Weights of a small transformer language model: 162M tokens.
MLP neurons of a small language model. Each row is named by its layer, matrix (gate and up: input weights; down: output weights) and neuron, and shows model dimensions 0-191. Each number is 128 + 24 x the weight over its row's rms, rounded and kept within 0 to 255. Numbers have three digits each. A neuron's up and down rows have the sign that makes its largest values positive.
Before each neuron's rows, "fires in" lists the words (lower case) most often at its 100 highest values on Wikipedia text that the model never trained on. A number after a token or word is its count.

fires in: "the" 40, "its" 8, "festival" 4
L4.gate317:136112135154152158107115103159150176140131169095182158157142152154144124137132119114132142150090098159142138175131144131133154154146132147112101129134119114130089114154140125112117142132134142121096115130115117151108086131106118089116156118111113056132096119115192136062109119171137145113151157131077132113125092076128133104131155115150150133091109144128127143111085125115084138142119143157118106144125162143128111134108078130150138142092134139092154175114112112161114141060125124072077111108110129133109117136139113175096126165148135101116136128120136118108136109133109158156
L4.up317:134143123138134144151104147147134151110100134113110132127142162108092134133093131116103092089145115169130088119087105080158114116108150158139109148148111149155136133135131128105164073086196132145104138136099120173139065126111135097112106106164103098105126122133161142129140091119123135115149153176073169135139107152121144120152131133163095102150129105152096118081128132119130110135155105165134140146095108162116105130171136121110096141108130151129107128109106140128148126121183167132125140172141080107089131180157120143123080129134161144148110134126117138136112101128122183138
L4.down317:128147149161138166109127118076134074135125109134107136133127116143162169163104148107145158125116123160114108143119101128140186128126139135160135140160116129164188174103098120120161125104079104128095097149168107118126116138130157179182134125123122161130101126144122122106123115117126129111108109083139134138132108131131131099133106121117110122140119140093155097108099128115140138122172114129056135137135104175153075107097159134093137109121096107106142112099135167146098175175120142081111098135125144134118125098135176163178099119132117123145114158172106117112140110108117140112

fires in: "the" 100
L2.gate123:133129145128142160147152083103132126115131099147177136135149138140147098141149115131122152114137162151109134141102127155123107152135133148181153088141125075083104191123109165075143107157143153161165103150117127152111139090118105116080127114135106138120121138104138117146127156122152163118146100109103143103127108148123146113123134092152106121130083136142091120079146132143141105105143127155132149125116142133120174142137118099059131077128138113137152114136150123157114131123138126097102100174106129154092094059136134128156118138111162111177111111137139128169152174086153101105
L2.up123:142117177131146157098155091119088114114101107146153139118132134159111127138131155124110141123139118114159134149097102158083109176137143110101176143106116099119139126144150180088148148142121143128141106141101096157132119090152131155115123111108134150127113161131138118058161148128131137111122112119093137121145136126136158114129061091166152107130124145134121175119092134135108108132141091144097087118159146130136127160132087097105129141122113108124117125146141125146147118142157108106132109134153180156103117097121044130153113165109126112147131141141185160152104118060104094119
L2.down123:138152140157142123113136125129104100112112144149163135123129135116106124097118147142098103118060141147144114151099128100116157109178126131113147101132138110107161135125130141117168136134086110138125111166127117116119119143127152126142114116145127105136117103095131114138137147154120130115119127148113132087148085130114130138115153139133062161161115164145124116132151093117129105110141146123154126108116176165130065146132139104137123097178157107109162114097139103235141122149115140043110147134113110101091153099155116121144118155101103134166120122140151186130170128136130138177

fires in: "one" 35, "each" 23, "some" 11, "any" 10, "two" 7
L2.gate309:138153126121129127140173113177069160121126093140093102159128086158120138154106146128079118116105152143146104140144122125083127141148115126115089165131145066111151115112143119110145139133152100137152080097097132143126129079165116138169144130149128149158127095126112114171109102132118183106129101101101100160108160174114115153129109131166159099129155120093125130160095117104114132091123097147106147143158144135110108132127103110115145110127144111140131121147078139178141132113169122116095141127103146107089127149148119209117120119137151150141156099154122172124150134121130109113
L2.up309:152095126153153132152088134088142120142148106110113136159088170121110105123100112073126143130114116146122169141148154142126124108138134131128164124114135076093138115108117149136114162113163191155084119088093166126121148145145082137173108152136117139153143177154158128133151125115122099139182119136124118136152149148124116144118132135115100163139119142174142142124139100172160096134142115148113105133081168114110102118109123165180110156117163141135137137139115156117098118124137117099120118162123131112112119112171131142110194117154094140100137155081055101136150117126117139139
L2.down309:142126151133124103127109117125142130109131064139156129161150136138103126107117164091124123164104118116193124135121102091133142097157125122112170116152131147130137147125125113157096125139149127124159120144089098099124121100150151153103113193135137093122110136177122130085139133136130165152132080158131124103151137176115142099126170096094106120115153106164160093107157087159104109084112131097107156121140127148105090082119136164096091116124126157152121159133126118151141145175143131109175106145117142116117128117112166165143083148119130123173165132109122124155132116104142102072

fires in: "not" 39, "also" 26, "now" 8, "then" 4
L5.gate16:101114127138100088134140084045111103128086152092126077150165125173134122113113139112123117185137102140133141112086124170098141152114143117140142064150156097140143101147101162122159127132123126139112141137123124140111112134127104146175135150137094122127126140191119086128132109091122140126124091147104121153124170161132124124098131120169102122115112112103144120116137115108121174126101085151142172100153147122102154142120146131125070145148099184136127153117098125133121111096118113116072124136099104125127128183139128119148168093108129144125122115117109166115122105119134166111
L5.up16:136099102113139144141141098134141113162156141103125108099144113148105119099188141141161120085148138108123114137104134115094159188133147139158126053133099147162118128152084102123136157090158144135138135135118082122146094136153127094163080148120108157152094124118115150131107153122116132107160108102119133130095172159160105094166115123157153108153110106114120148089138155117121144099119151155143117197156115144101121125127151113143105104199151150144132131098118143144097087128133151129135132140095129103114162106129130104146129116146130111166126143144112157075088127115145097119
L5.down16:129143113155163110109144131185112134126118119107129145146123077103101137136145077107152111138135100145111099113138082143091090155114124120114161117126122116114134133158176180132109121125096144129107120163150160058104161148083145135091097126173126127138168138142132087153166126091138100143106138141132116160124122127122170138115159127139111124138083130112136144142143138106077113113146133116135170177120144153142133147072098145121127124144124150107106120126124102117146118179124123154182161136130139116082133168112184114139107173095119095130124161117127123119091107121138089139

fires in: "between" 45, "both" 22, "were" 19, "from" 8
L2.gate284:104166107089104129117117125148180119157125121111152154116125170111127140136107117162144148090108153143166158158137150173084100089089121141160150096094150076107112159121087107095109111126137119112101135168162158150177147121201080122151115156107133150111118122159106118146105137106111095096098129087129122138112090164120160117122173137157138127149141132140133133144148134156142132127110101105126131114104133109135110148126082087144138124117113096145138139109115148156091082109172097136108115128130123118179119107131092106128105153141119146135129145111109138171077133115124102123
L2.up284:069094119129172121127126086076113156114114165136179087100141137166132108134117129115157118133154131184124126168162132161123129160133132154106126127157096088128102140138110156095123083087109178142139066136106146103126127112111091122154112118114124135158124088133073104139093127140142163135159133129108109119120127166148103163114115103172133147118091122112132115139151159149103146137114120133143146087143140122125131119150096081164123201142122105105131118129129099122083135124127118117133072152135104110122112069111092156151146101148151125112119134142128140126122106133142118137
L2.down284:119112116121138133135143115152142165125108105165158142140174167122113152167136081098118108114171116144116137109124124119101080108120122156136168088128101107176086116155096120110139108070141133160130128134116105119143109130164142116154120140134158129120144087137148166132092163116123158139158152115136121106133107166149118139122127099174158117163151070116134107075099134138112135125160094124078140138111141171168139128176135110123114144153150118131144099127117138114097146113099127120138064129133082105134184135132118132122142112132149167162118094076144081116146095135124108134

fires in: "between" 49, "while" 12, "wrede" 4
L2.gate81:141138164088129132105143153153070152155160172154157108168121119134135157172091108113128097137146142100123163135123094129113115126164115148105157107117096107136128189145140092088086117132141139140106121148105098127123120096138098149120122129131162165105140118128114144146143163126164142105142152156101146148102120132125133113098073083148106090138106162144094139147107117106134150138144127129127152125155096130103155151120139117147127185115095117068145101127116148158129107123123102085122157114119153087096132167171153149125176098116137140134129114173131116163127142113136077094
L2.up81:158133080106146179122129116104178146104136122120133135192151086118146131148109139164140109096142151067140118148159128170108134158099138106117137140140166117137138139137152105118129141109189096120116143138128127161187129082165107149155130147102137125098118130131079067109089132148123105139114107112138129160134142152127088131086096122148119162142105100110159149130121141150111122134108144110088119118143128129124154107139136127116109134122157094140132171146140103133078124174184121103122115134138110112099139141133138102123122144161152113192129093123095150121103117165166151118
L2.down81:146119108124117140139096127090124166114142112170179152156150133111087162124101146106119103103107074151185081132113106143146163115140135100144167160153174136130087132146138098146087118082149142147096150134140147131129108125157130120139181140109112114123101103109131090110097132115111125156121137142100121130150096167146118103121124126108145126108139126122139142167120132168071114098085139133099152095153196135141134144151128189133162070118098124131127142135140130142103110169155107083181104119142104120107148135140117104103102110122134145159110112103122144125117124150153116128

fires in: "was" 65, "is" 15, "were" 8, "be" 4, "had" 4
L8.gate274:112136101119151119160149092076117153125088128125091085116156102111139099147140121135151094146129081148111113118084083139132166152141139143080130137163128114161113114130132106120123105118171156128100131107146124106186126147159087150054142127090147160155130079092115148146111137122143099152125120113118125098134126142135152074126143102160122131092134100137106139154160131139099155111142080093153053141141115147124127133127113141165101150136127127135124128147134084146152101153094130086132112092119120132132153107101135174140165132132099147102160145109137130110145128165129122144
L8.up274:120129129093093151146118181111160158117118103128153086091167099134130108143104136148173135138150194102142096107140103087112113111133115142125155117104109131127175135144162109175162104130153092175145103123113088109141162118106188118104109129144165150110091125142098152099117135119130136124098145141142087165089129164121126104145123141122147142137156085158117111144131133091141092137132104122148160106140111140140087135135099107122132157113119184138115174136137125106160099147108134130132098124200107154131147130138082122126126128174130136119130147171167148147110126130129098125
L8.down274:139202152143145140158125152118131144161133116095091104120114117147100110138118091135108127086144106110132142132155113130120092097167135118104134142122106092133113139131163138140150114104132130105111140139103114077129075181186113114138098128154116129129125134055104135124103112148156103133134154166100081112119134128109122130128114108164133145089119154167095167153132105121147175144165132103191142114144110152103140116140151140164126081189151167137159126110120104108089106135096122101111121113110174145146148139119145167156119144139115143115122086135134120114101150146131113152

fires in: "not" 43, "also" 24, "now" 9, "notable" 8, "noted" 6
L2.gate204:120162133086119126135170109135097132112140161147171125120130114145140130150096138156118119129160109135118080113134122107145132161104133124107115150184104134148146154143107124133135148131146154178114094149098124097128120112111110098126117092126085067148141125123131153118162162101137091087068145099127136131110114144130111157136119086126094145139118156122163090177110138135097160162095102149134139131098124146130114133156141163142122137169083152102124174093101116162150123111155082115166174130161143128129144152131093159123185128127123108108148119128098123092161119086139169138
L2.up204:111121080148142105111134147133129147139099113137139108109133154145121119128123134093151121108072100141144153151172134148060118173172129157148136106113173107101091159097124182065119112137102107129142152092114106123121099131132142114150088102116170157137143118147115087128106091114145119144123100123127129177142141141173113120155178094124129112131115143115125153129163121094150098177090137129192129151146116120132129133098128158133125139162115092127170120158133166117145146108107146127141160167072120132142131123125139125078146119123121131125144119139117163161099141141138077125
L2.down204:141174109147124145133121090125109148138106132131175132120087110113142108122161108139113143163116130109120115104096123122118094120115115109119163114106124125093150091124109159112134137142098139124167131135126137138138112106141118139171090169177140063113172121134150123092154111118131128105095153128124131131147151160110089107139143177194097167102076150131140187150127151148121131131139137140141144144082144137131148119111158127098130159156124148135080091114082142057111077128103132165122153140106169123141109119130143125106121129117128088155143142141129087134150108147103182150

fires in: "each" 18, "one" 18, "per" 11, "any" 10, "percent" 9, "performance" 8
L2.gate249:104105168130135146082158151112085117160180155134128159127122135116132082161124107146110169152081096136107108132160111116100134124157146136125157121142108096122106118134131143145076148132117166114175121099110155126116177152125133151151130113138092106174113140069110157134150152131158174147167108095123090151136109128120126120090069097146169130112133158121139167096108096151125115148085134118117136125132138135107104100097133137177173119131139127155143153116086167157137094129119152131111102117125153130117121143128115174117156150151115085112155149083137098147136116122133122124
L2.up249:116124120116061119115115132085132131109091141136125144139060169116167155128117138135151084125122142102155122100142098153112132116124131145135135125139116114129152163125128102134147093106170125127154079120120134156152147064117127153129090159182098124139128093124150140097144121113134112108133144127132077124132163144165105130101143178094104177163170128081131130130143130178102126164123097146141094139134138132101139128146127171140093072157111129118194112085085144121168128152115124134116129154146130120105109124118151141118096070105140138140129132120144119128148132161144123102
L2.down249:108124150139087149120141169137156130125097103107141124132108180120146112135089126127102106135115097127178115098153134118138118134138118151135130140124103098147137120117158120127128133101077123116122084135132118133134118113121155127109110162115106117131133109114173154111137155090123131177129124128139109117141147181086116114166137146115127159146153142108135106157140135169126126115126154126148096148142165103092118134136135128051158088169089171137104092118081163141173124156095129147138156088181113152079122101121161138144087082138113134081162142124121150167088135161125091138

fires in: "the" 39, "per" 10, "performance" 8, "all" 5
L4.gate276:087084145143085183123137174134144096135139075151149153172089180154150100159137123123153150121080113137140143136168148159120149111125110109088151091115141153131148145149157166170096141109126117159097097124133095125130111124115119158125160156145135114148141146088164132084132151143114145132109153152124147144095112110114141114137125104101153123134101131136102121121137151112110112135144094160092126120156114094084126142111100131112156118139079088151122171090158112168138095159149119119132063126106134152118114088128146151089103122119146123145133155127112131127142127104134079102
L4.up276:114165137119117136162139177113099092103146118154153103126096118101100131102113079113076140133099138128141090124125149098136162113157137149117136105129143149132143134132126130150142118118118044171151085127071102144104097172162135094171109117137127115138138186089120112156149148157120114116126083150110122120120116177120119123118079170136169133146135128146072128141144136124154108103151136105118103103102135175084153157170121134129134113094144135148116095127116104099138132187130131144121158149140135138111113148130140109117092109117131125109117128134165127171146165135122144089
L4.down276:119157160132120147134132107106133156176091108124123129153163140128128106120147137105083132121093156116117082112158135140103121095158127112130153113170162140145097120117099135170150139082113140137135132102103114124134094158162171115196126144132122146171160144116132148111111117161129109126119099123134138155131057129127114130120141158101136144137098177068151134091125119119139092135157135112151125131119099126131077141133137103134116120181167152123171068107148100158153102142148162076126124126159151139158114133121116102110137124112130131086134155133103099136142122079114134073

fires in: "of" 33, "is" 9, "riedel" 5, "hasselhoff" 4
L2.gate34:136122133101132152148122132156157136161103111098148179121153138129140152152201158095146141147115122098127165172076126107140154164126157120144110139157162087117129075100138089148149112118195117126114120130134130138141114146145113112103143131161138132134117126127133104102095100070115149152130115129104161125129095099113123102121140145154101120143126131127125165174134119173096150131121147082165092157140132085134137144162107125103135139123112145127117149134152164108114173136137157120088125128114104160162084135143134117136140106076116080148077121135137104106089148133151120167
L2.up34:103088100111094112087102112148167095143087137116172105112152103134083121120149132102171117133146125145099114110118152159115158134113132138155142138097126147126113132160130156161131171131159134164098130132152091112127088138122172118120143120118179136115107113149119142142100100081113143095151144110131140141206141085160154120174158156131139099108096113103163103128180147155095089153114131157142116123141103138145097137143140112112137121153086109154097162140107154149131120137146118140162137101135130112140122100156137085062095129143087142134129130097111114107111131129151106152
L2.down34:175101092162153125150141188106140136121125139098128077150085090095120131172133117160172119132135163115127126131128163114149142109137125158108139071157108124101103130121174108122115130125133128140111142132123128121157135118101157091140166146150172156171137112125117112086121139128144151117160097099180131144113081094099134129102105148126137110164159181095158131088103158129172113119135141127124144124122120131118123126141146082105066082138142161136112109102122074150143141133098140124129134124123151144108142116112148099143101150106170117094108145115124132117152163127117070147

fires in: "for" 18, "with" 14, "though" 6, "contains" 5, "mixed" 4, "making" 4
L10.gate458:115114189131102139127117161091106136145108129113159116114113089110138096164146138162156174149108138120122134168093129113141146180149135131142150142133118107138103164134153147148163142148139125157134100097127131107083115180121128178122152089162139136163121143123112145167102132151126126159137120103110166116122103146165133116114111100111125150103141119103125096139091126107093151113112129093076119133168154090112153154135084148124154128121080109131134166125110134111120118137136086118118145148110103126123150159144110106170170140148113122137091162167135153124085086136151178070
L10.up458:176165147119131127166141114140149146162146152131073115143146103123168144160136091098151149122105146130093155116100137148134102111147174104102131114158104131177084125157138112140130119132093129103133078169139143159144117126114154103145119170095113119092125123121127142159120127124079126107169170115147130120100123124120138096101108110170177130153118134126139110094157143123102152086103088138119142170139120123114117137126099079151079152127122121113131127163104173170113106115137102105109157108181145169092143155133141116129157140122149152108142116183132143083107104117137128118
L10.down458:086088130127160160126122171101120159147142142162121131151121127115140108142113108150121115109150165129109158110132122151134165120121130149114117161135099136141136170160150097121178087160146125148173122158144161102134169175139149101118136109142120128150127123081131105134134149113128140097088137138132100168162097124146122125131121084130149136128105158130123111129159123095115109105115143119033122134113096145122151129090116172086117076110110159114131106112080140161118125121098097062140135141074110122129124103155148147135126163123114122150133137090106115168125184139128129115

fires in: "said" 11, "about" 10, "up" 9, "even" 9, "note" 8, "after" 7
L2.gate354:114131133096090139121116127131161113176131128136150130147125112111121118140117142121180090168122134094132105145102087127134140138090140112055126133190127167117128134154147145139136118073145122133147096105115123113133144086121120130151090149103146156135158151132109132117090150096118118143149128128123123156118160096129140145115182100097120172067122090135145135167176103108126125168147132152130130073092091081144118143149133113133086149181120139100144148134138131119084118158148106171142146113141114131152124070132132145082155169147111127135102154116107119139117102110136143130
L2.up354:106128134103168142121122178135146102134117123121169123119100089156136112138118139152122127104147142074149113086078125104166109130162127065100131158153146130112095135162175140143178158104136122149163116114136121157110142112163120113154149127110112122104134129152141110137129156092137150067135124081129128076145112099153160118130080134077137134118123132127118089090101135131121134143119109100123108087113139135170145121131170100131157136125082131121083124156186123144132120156159107103125129151185117142141127092126148106154132181081115113131119136142122159130139119132104089128
L2.down354:131133125116141129153106120106139088105109170149130111155145097100153098173115128142132111112130087124162117106105112159131134139102143115129109129212125131134116129131165134104138130108123095103162108146105118113154153111128156140122168123121132149145144142080152117143074127105149090147132140074151163113082125119118162110103146118119122137134143131122105077128113126159119139113158142094111123077125137124135147097152087119110117172066123102099167151141177132104115130157144155158165145149154180114138108110114127117120084152100110150139163143179123118181098110138133153095

fires in: "were" 85, "was" 15
L2.gate459:102116142121104102151170154138093124107150138143127182158095065098157115161148136115131135113137178137078137131103084109133117122139159137144116106145128099138113118149114129121091147112163127110136141115161102159174143128134100111135100137115120125125111097141164163134088104113124118133131134106118070127123114138100111122038106125114127107156167140167161146098149096128136140082136116185153105133159112160124146100123089144129124101117168143124135135140117133107170119122164178125088109156116156110148159106123123158149095146151177149146104149092125122136131122126111131109
L2.up459:143086143132112127139103154101118119142080096115149098067149143127147105139139096122138116137134118183140107175110122133146102126092123127124174104122109087180119115121122083123147170136112128152116121142119128155105118153155094141129122082173080120147117112103126138117093142116129143131135131152125105168100124120135146148096128118124089149098132172143148116133108111132089117111159177125124116189158114152166126142146128165147079108132143127124178159134124101071159097149109123128122101100134132145115164142139123106150130134178114139088181178100129125118153150154111117102
L2.down459:141156061120128136141145135162127132169117125127132123097127150139147137100110134095154164136126131136132137118156117173126145139132114127146148119156120143135146139144158114129129119129111102137128120128178136145110142112165161123115062144143104152125124110077148103137097112119122080145168134150102140200120120087133146094137120084096088131118120117124133160161117125136040160109139133104175149111135125108106107105134158100143185109104114122133147091113104063167088127125105128068121144126168131119136195115137138145146142129129095150129114132124145104129118145112149109149

fires in: "time" 43, "years" 18, "division" 15
L4.gate440:125115083077134145128107106174120156139134149124111130148094115095161163172111127152134115055123142115133118166142143094110124106115146114145144150119086159150150112103170149092141135149129154133124139130141162155139133145195129140097120169101186160155115100087143147141161155116134057093139099111129115114126118145105168116126172113148144174136114136130125113136140099138133124108157106117169088093125116149117120138133142141108121125114122168151130203118107103109114108125121103141142166118095140120107101122130143132106128151136149124075126139118187111134149128111145150127
L4.up440:126145157114149114138092080134099125153102124071128146135114113118102144117153120126089118122148135109127089146121088104151134102122156135110151157094132114103132121153170144172136109136150145132106160162131157103125173076113110137127091147169163094116146203127143151132117156133137123140112140133142115103093105086138109140169111166127134158125170129137129096149123123130164115123172142127125151056137116120131121114134144160077116132148123128135092099152092114107111157117112088123177126105185098117092115102127139078133116134137139143094119153180123138145165145153129131139
L4.down440:143136166143124158121166118155115129145089094102124146117125100134112145119177131126130101141187127132147105117131112117138131112142112151159137138122143093122112139097099118156115146114176139103158161135096120081113158133117164129107135082150144154090120174167130115154159113121121149123129136151137125136119103149143103106068153174158134085117112112125087091116113136128148087122126110157111144096149128156150156118127201128117090128124173148140103165167082123115133137154090132150122155113115111137146130133127113136109095086076095151164117102160130101133150096135104071131

fires in: "after" 63, "following" 18, "before" 5
L2.gate292:130118127111133129134167102163115088149110145097123176160128099123110117172140126142158151113135112065114166072130126145156089148164116108116104135124133094114179154095107095121130144152158146120101086143088150148155128108184094127180134144092106158116139152082157136105118110134127108182095132102088115087111115160155110123089185116126140135124126120085164120120122085126110144120148125127157138154099143076141139131129114101136169161132134131177102141127146117101143146113120130154131117095139161127119133115143095143168135142119126106164086105131144115125142135116126113128
L2.up292:127127157112136196117112105108127145124113122133127111131179072132156153156113161154126122135144141143149113134093159131126150139125120129081128074140138137168148112142130111116136164077127102134125100160083138176096107087166117156096126106127117128126158157117119144094133130126124161104173090130141148150106138095139141127155136133143128125113127080089142089147105130117113117113129116134123127161104114080133181120152133126109109145116101162128167192120119098106140165140109149111171104137152085113111121154138102106100167115110103083114162095140116125098122143159114137074
L2.down292:122095111164114180117108104107119104157138144128131130140182120115163120128120196133119132143107145116147118090138122127140137135148133109107111141104168153123110149103103070165147169120091130126142134117139128138139094108134111115090164172124125141121150130137073096145094104161112137143155125119138155123142162102137120072171131087134164158084136141185140118110104130119156127173148119104091129105128142097116146086134123147160113133104109086113171134122152131166129082123114111086125103150184152142102151119148097174082129130154100117109126094114143130115118129116154140135

fires in: "be" 26, "making" 8, "take" 7, "via" 6, "made" 6, "makes" 4
L8.gate36:128182146124100167179128138096100125122144106169114125144113121122135119130169130152117092126170127165102127133139129162111164139143133183091143079134115130177121117144121138147148111137131115134117086117111112119120141146168113170130124106101169150150106137119121137114164141131128114192140125088138088116074108148136143148093153091119146095122152131110122127123149099120147130157141138165120104095177119137111078190085142116152118100153126145165161117115131124081080108113123143166128073127113148145153116152142133141128148099128100121132119110096109089083127153126134129110
L8.up36:139155106100107097083148119080112153094102106105108119109139100156157148099136102128124128163108091120130126113098114152098141120098175136125100104148193097118129126108104112123153164137141129084129111156125128141169125146129110129116125092113152169130147144092155147156135124135149111149134076114123155131124145097166094154129149099102107134127151080108145126123103134090109140149117107105125093166128131169144183148122083124172151150092142117136138125109117133167093111163095152116184133126170154114104151145144133115155166118139137187113108137121160115137126097167139102144
L8.down36:134097156112111133174104112161086110098175138125115137119146129190158164131126133133112112131150133103124153142135170139099117145099109162125085115128080124131083142115144119139136160153129146150167125128062095148159107179131134118123155191137116086152124125109084145099168120089112147137131109148136089125123129148103107133127131140094123154123133112111128168129148143154059139100089114083129144109124157104118101113124135146108169116134143148093085139147091139177116133158115120154134126091123127145146131092164108127144141152148132121123117114118157114125146111119101105188

fires in: "of" 18, "to" 13, "limited" 10, "shift" 5, "opinion" 4, "sulfur" 4
L8.gate477:125091172111149126136153142146118179152142116130138100155133117135117054168086117131174128106145122131086154131110148139128111142110096104122118144117073102079122116157205133150131107130153096143151132117168125082112101107158124123134122144144129121142130161153131150101096124146098130107135131086129121122161143096115128141139128124116078086133099126092136144074124059136141082130140146090153149123141147089135093128133125156129147110152128125124125168118140099119167142127121126125124115143126149154149090159141135125099102100120147079183148127138151097118124123110107082143
L8.up477:124133134150149134140163154115139136150139152120147100150121123099125112153125106147143124137109111068102141093111135104130128154152138105113128108159123093148107169138155116125132133073184118133112110117103163133097104170138118153143133125134125112104111166141136162133109133142110137116131174134144141102151136115146158155123093117128131090153103149105131121102098145117112155093161099111116150152140119126104118146152111165070142046110151172097110152157134119158125081148126123083149113186165140166126123149118140127109139113072115081151111073125149130166130131077132122163
L8.down477:171119127162128109111085127131154110081144139107115101166131132085137134093146103068120116117159099143138101164123095149146144099113157136101092138139138122136107127125113138096120122128116202121116144105159160136172119127126112104108095120125125135111129064112147148161162118126126150135104129136115152084147140164130136142095113152138126177145134156070128141120159124144123128127123159145116115137162128139123135080127173155155141147175178112118104124133136131130115179109110177133081107131143135158155102126108082097164106125117085122129090143086119142103099111129126127171

fires in: "his" 90, "her" 4
L2.gate378:130126141140111138094154102132151148150185135075129155130136093141090117135116160132158168102133116124130150142109157127148138108143138137142135103153158145103159114122134166139094126148097141097131139155124126129129143100130107089139181155129156125124167161163179174131128144103133098132123102110159110114119107116093104085112153113135147112130133093134194151123107120154142151117114071159142123165167099108086130131145137106107113132166176122142092146103119130141103125159117109105111094095110052133152114107148076150149124134147128093112134181149146128127108092137146119141
L2.up378:108127145129121122100133113148155132151142103140143123114149144157120132146143166069122133110136103111124130124194138142085150114145143137159085132139109071115142078145142144125081095112111114126120085088128141136117132138146108082106136130128130157155145149108157123154119162157128116128169120120134115111085063105129140118137089095179108140140117114159136188169164140106125130138143138114072124116128149116136139128169109129148111144093101137115094094125100178133140154127148150121112135145137137152133133123173128120130147118202131147064107075109131156145106146122127127158
L2.down378:140152117132134114112123110137151160132133109151137148133143077137156154109109120142123126130146118098078160143096135161139111117136142119107094149146128114145141154127123127118052089128158100153157113123160150125114126128084125101103120139129179132122156136108116097123112105138107124100217145153114137114151088081104130173119120104135110135141129129107112165159189097100085155137136152127111088171158111118165132137110125099156069146143150152159118113120128131156145140141120108106075150124120094146109089121167137129138168117140115095096158129076107126134152154142152127134

fires in: "life" 38, "business" 12, "technology" 9, "biography" 5, "knife" 5, "pathology" 5
L2.gate171:093164093103098138140112090137117152115130136121111187182122081124164111136113096130146096160147091110112122099154101179156089094083131135130155140130158113114127084160122160102107094150171163152147168108109140075082129094123105151137131114077124133112130096140102134132122085131129110144100117167121114095139122095119151114124182118123132155113147162141115144142141178130121142161102159125113139098108109138124119118160105133138114139155134123133132163130096125127154135104143142148154129109095096103121104165106106145167126116117156152136162165130118172143104115086123122112
L2.up171:129177146125138174128177068114175126091119139122164149159135106152149115129106116141110125124128158132107148105135099108135099130160127189073133101144098103108143102113168120122148094159122125155122102116135119135131146163129157131106082181117159171142106140110091141153123084154129127140111146184090133114155106121104135114105104112129160128114126125127118139144165166121126105108128149169120108115080167118121161103154114109128094121100115111156121182126139109151165147080101127137115065126159108139110113142129126125124080103136138148124122125132166135145128153086113148128
L2.down171:104101138128076138125139156124194093111126138120144160125089100101114091167149103149135097132128160128155121149158125058149152150157090130085124141118129114114150134098139149142096124134127176137107121127104143137145140149116078139147120050143128111120122127142116107135114148088112128130133146107149182075133140153124118154119166109158143129123130128115094059135136121126128128135124159126113130080123095151112146149120126100134128185131125146144080132152151113109142176102164107151140161081106098147133136119105143121166150118143132141110165150106137139104132137156159105089

fires in: "jr" 12, "as" 11, "martin" 10, "zach" 9, "secretary" 4, "studied" 4
L5.gate282:116129108120135174151072080103144137093103101128133124111115129170136136153197138102164152121112140134147120154126114119133126120152137137150130115117158118100103123129118071137173156121126123110165100187127100157141139139154117092076109130122141163113135121166089116131140135154119149131122180116112151156118153073125120133126138103111148143160130103140154151102120116120095161134175126114129100088118119100152095143113169088130170156148078100106127125083125118120110147111085153170138127128132087120140102131117148112137128108102100129126177089141121097082128147165128126143
L5.up282:157136143181127122134157140112074138113122084118142116116125183098101163135119123125129135163129120092155166154130133127134127177177099175102144188099148092114155166170129132121171143113090176073112135145136115159137143150143132141107124132117139118114137127158119120153139151138104118103145175107158166081128110094088114107145110146139139095119151126132147114130084103176135127133136125128149102150149131097152159175122130110124138133114084107118100132142149148123121103121107124103145124160105116093143090139113092155120122148093090114150142128135083114111100119176120110165
L5.down282:143125144131120134148149189155092147135142145119118187113123094130121117101155106087122140144135145194113170150094107101143137122115130118096146096132156141113144119127112084153127150180118128148170093130076115155110148163148117138149128123123161106085089152133102157129150092125125169173101138128141108152115142145132132152088104135122149127103099126102136149085135091128136153147104127116116128162132135164110068132100120101113120161150163190101147121092103139122142117107102093086076128135117127123111140117147127092125108113103137129127126174128176154134114171117140141129

fires in: "and" 53, "years" 14, "population" 11, "family" 9, "people" 6
L6.gate328:110149151102173136126116115149188135086132131122125106118093156127120162151143145139153120140117135110153132099116153116139148103131119086165143114156111159140146141129121115151132089158118153114152106123118139131131149164083101138119112184144182146146104149123148151124112159158123059102153109129128099124158086077083133085115120101129120150091114034116166125127126104150147121102146167095144122120110087115129121123114148135140088169139160135114118120133132123145156168124131139146167120086119135141135128129142114157104118115157107087155124135110177117098093142126139168132
L6.up328:131154084181180177116093107160132128145125141105147122101154114129151128173135136138108092144100167123121073137129132126144120112136120093150142112141082139109167135114135148158099112168149121121123150134143166128124162100140115094107133118131101090120098176112127157145148123122132163149159123120133129111112136108147110128139147141148102105105115090113123129149168147140094144114128140114114085105117107087187122138155068114151084103153131147099173138106106119159109142078150149094128162132173091128089099160137124148138094085128111123176148143130139112121095152120102121140
L6.down328:118123105138113159170145122085135082128101110115128147125141128168100168145118075175096144097136122132140100120101138154137160145108112099142163125130129060093137142098094117155096121135144112158107146132106142116117107107130137096174154171093142169129142171130133128123115144111107163093172121148180124129143112131112149090115159162174148120126124132135127120145140110127096119088132122112154163163118103118117115103150136095089102182146136141159135141136082157138120146147140114177086150103086113127137111132142103130098147108125145091120126162147132167099085131115161142109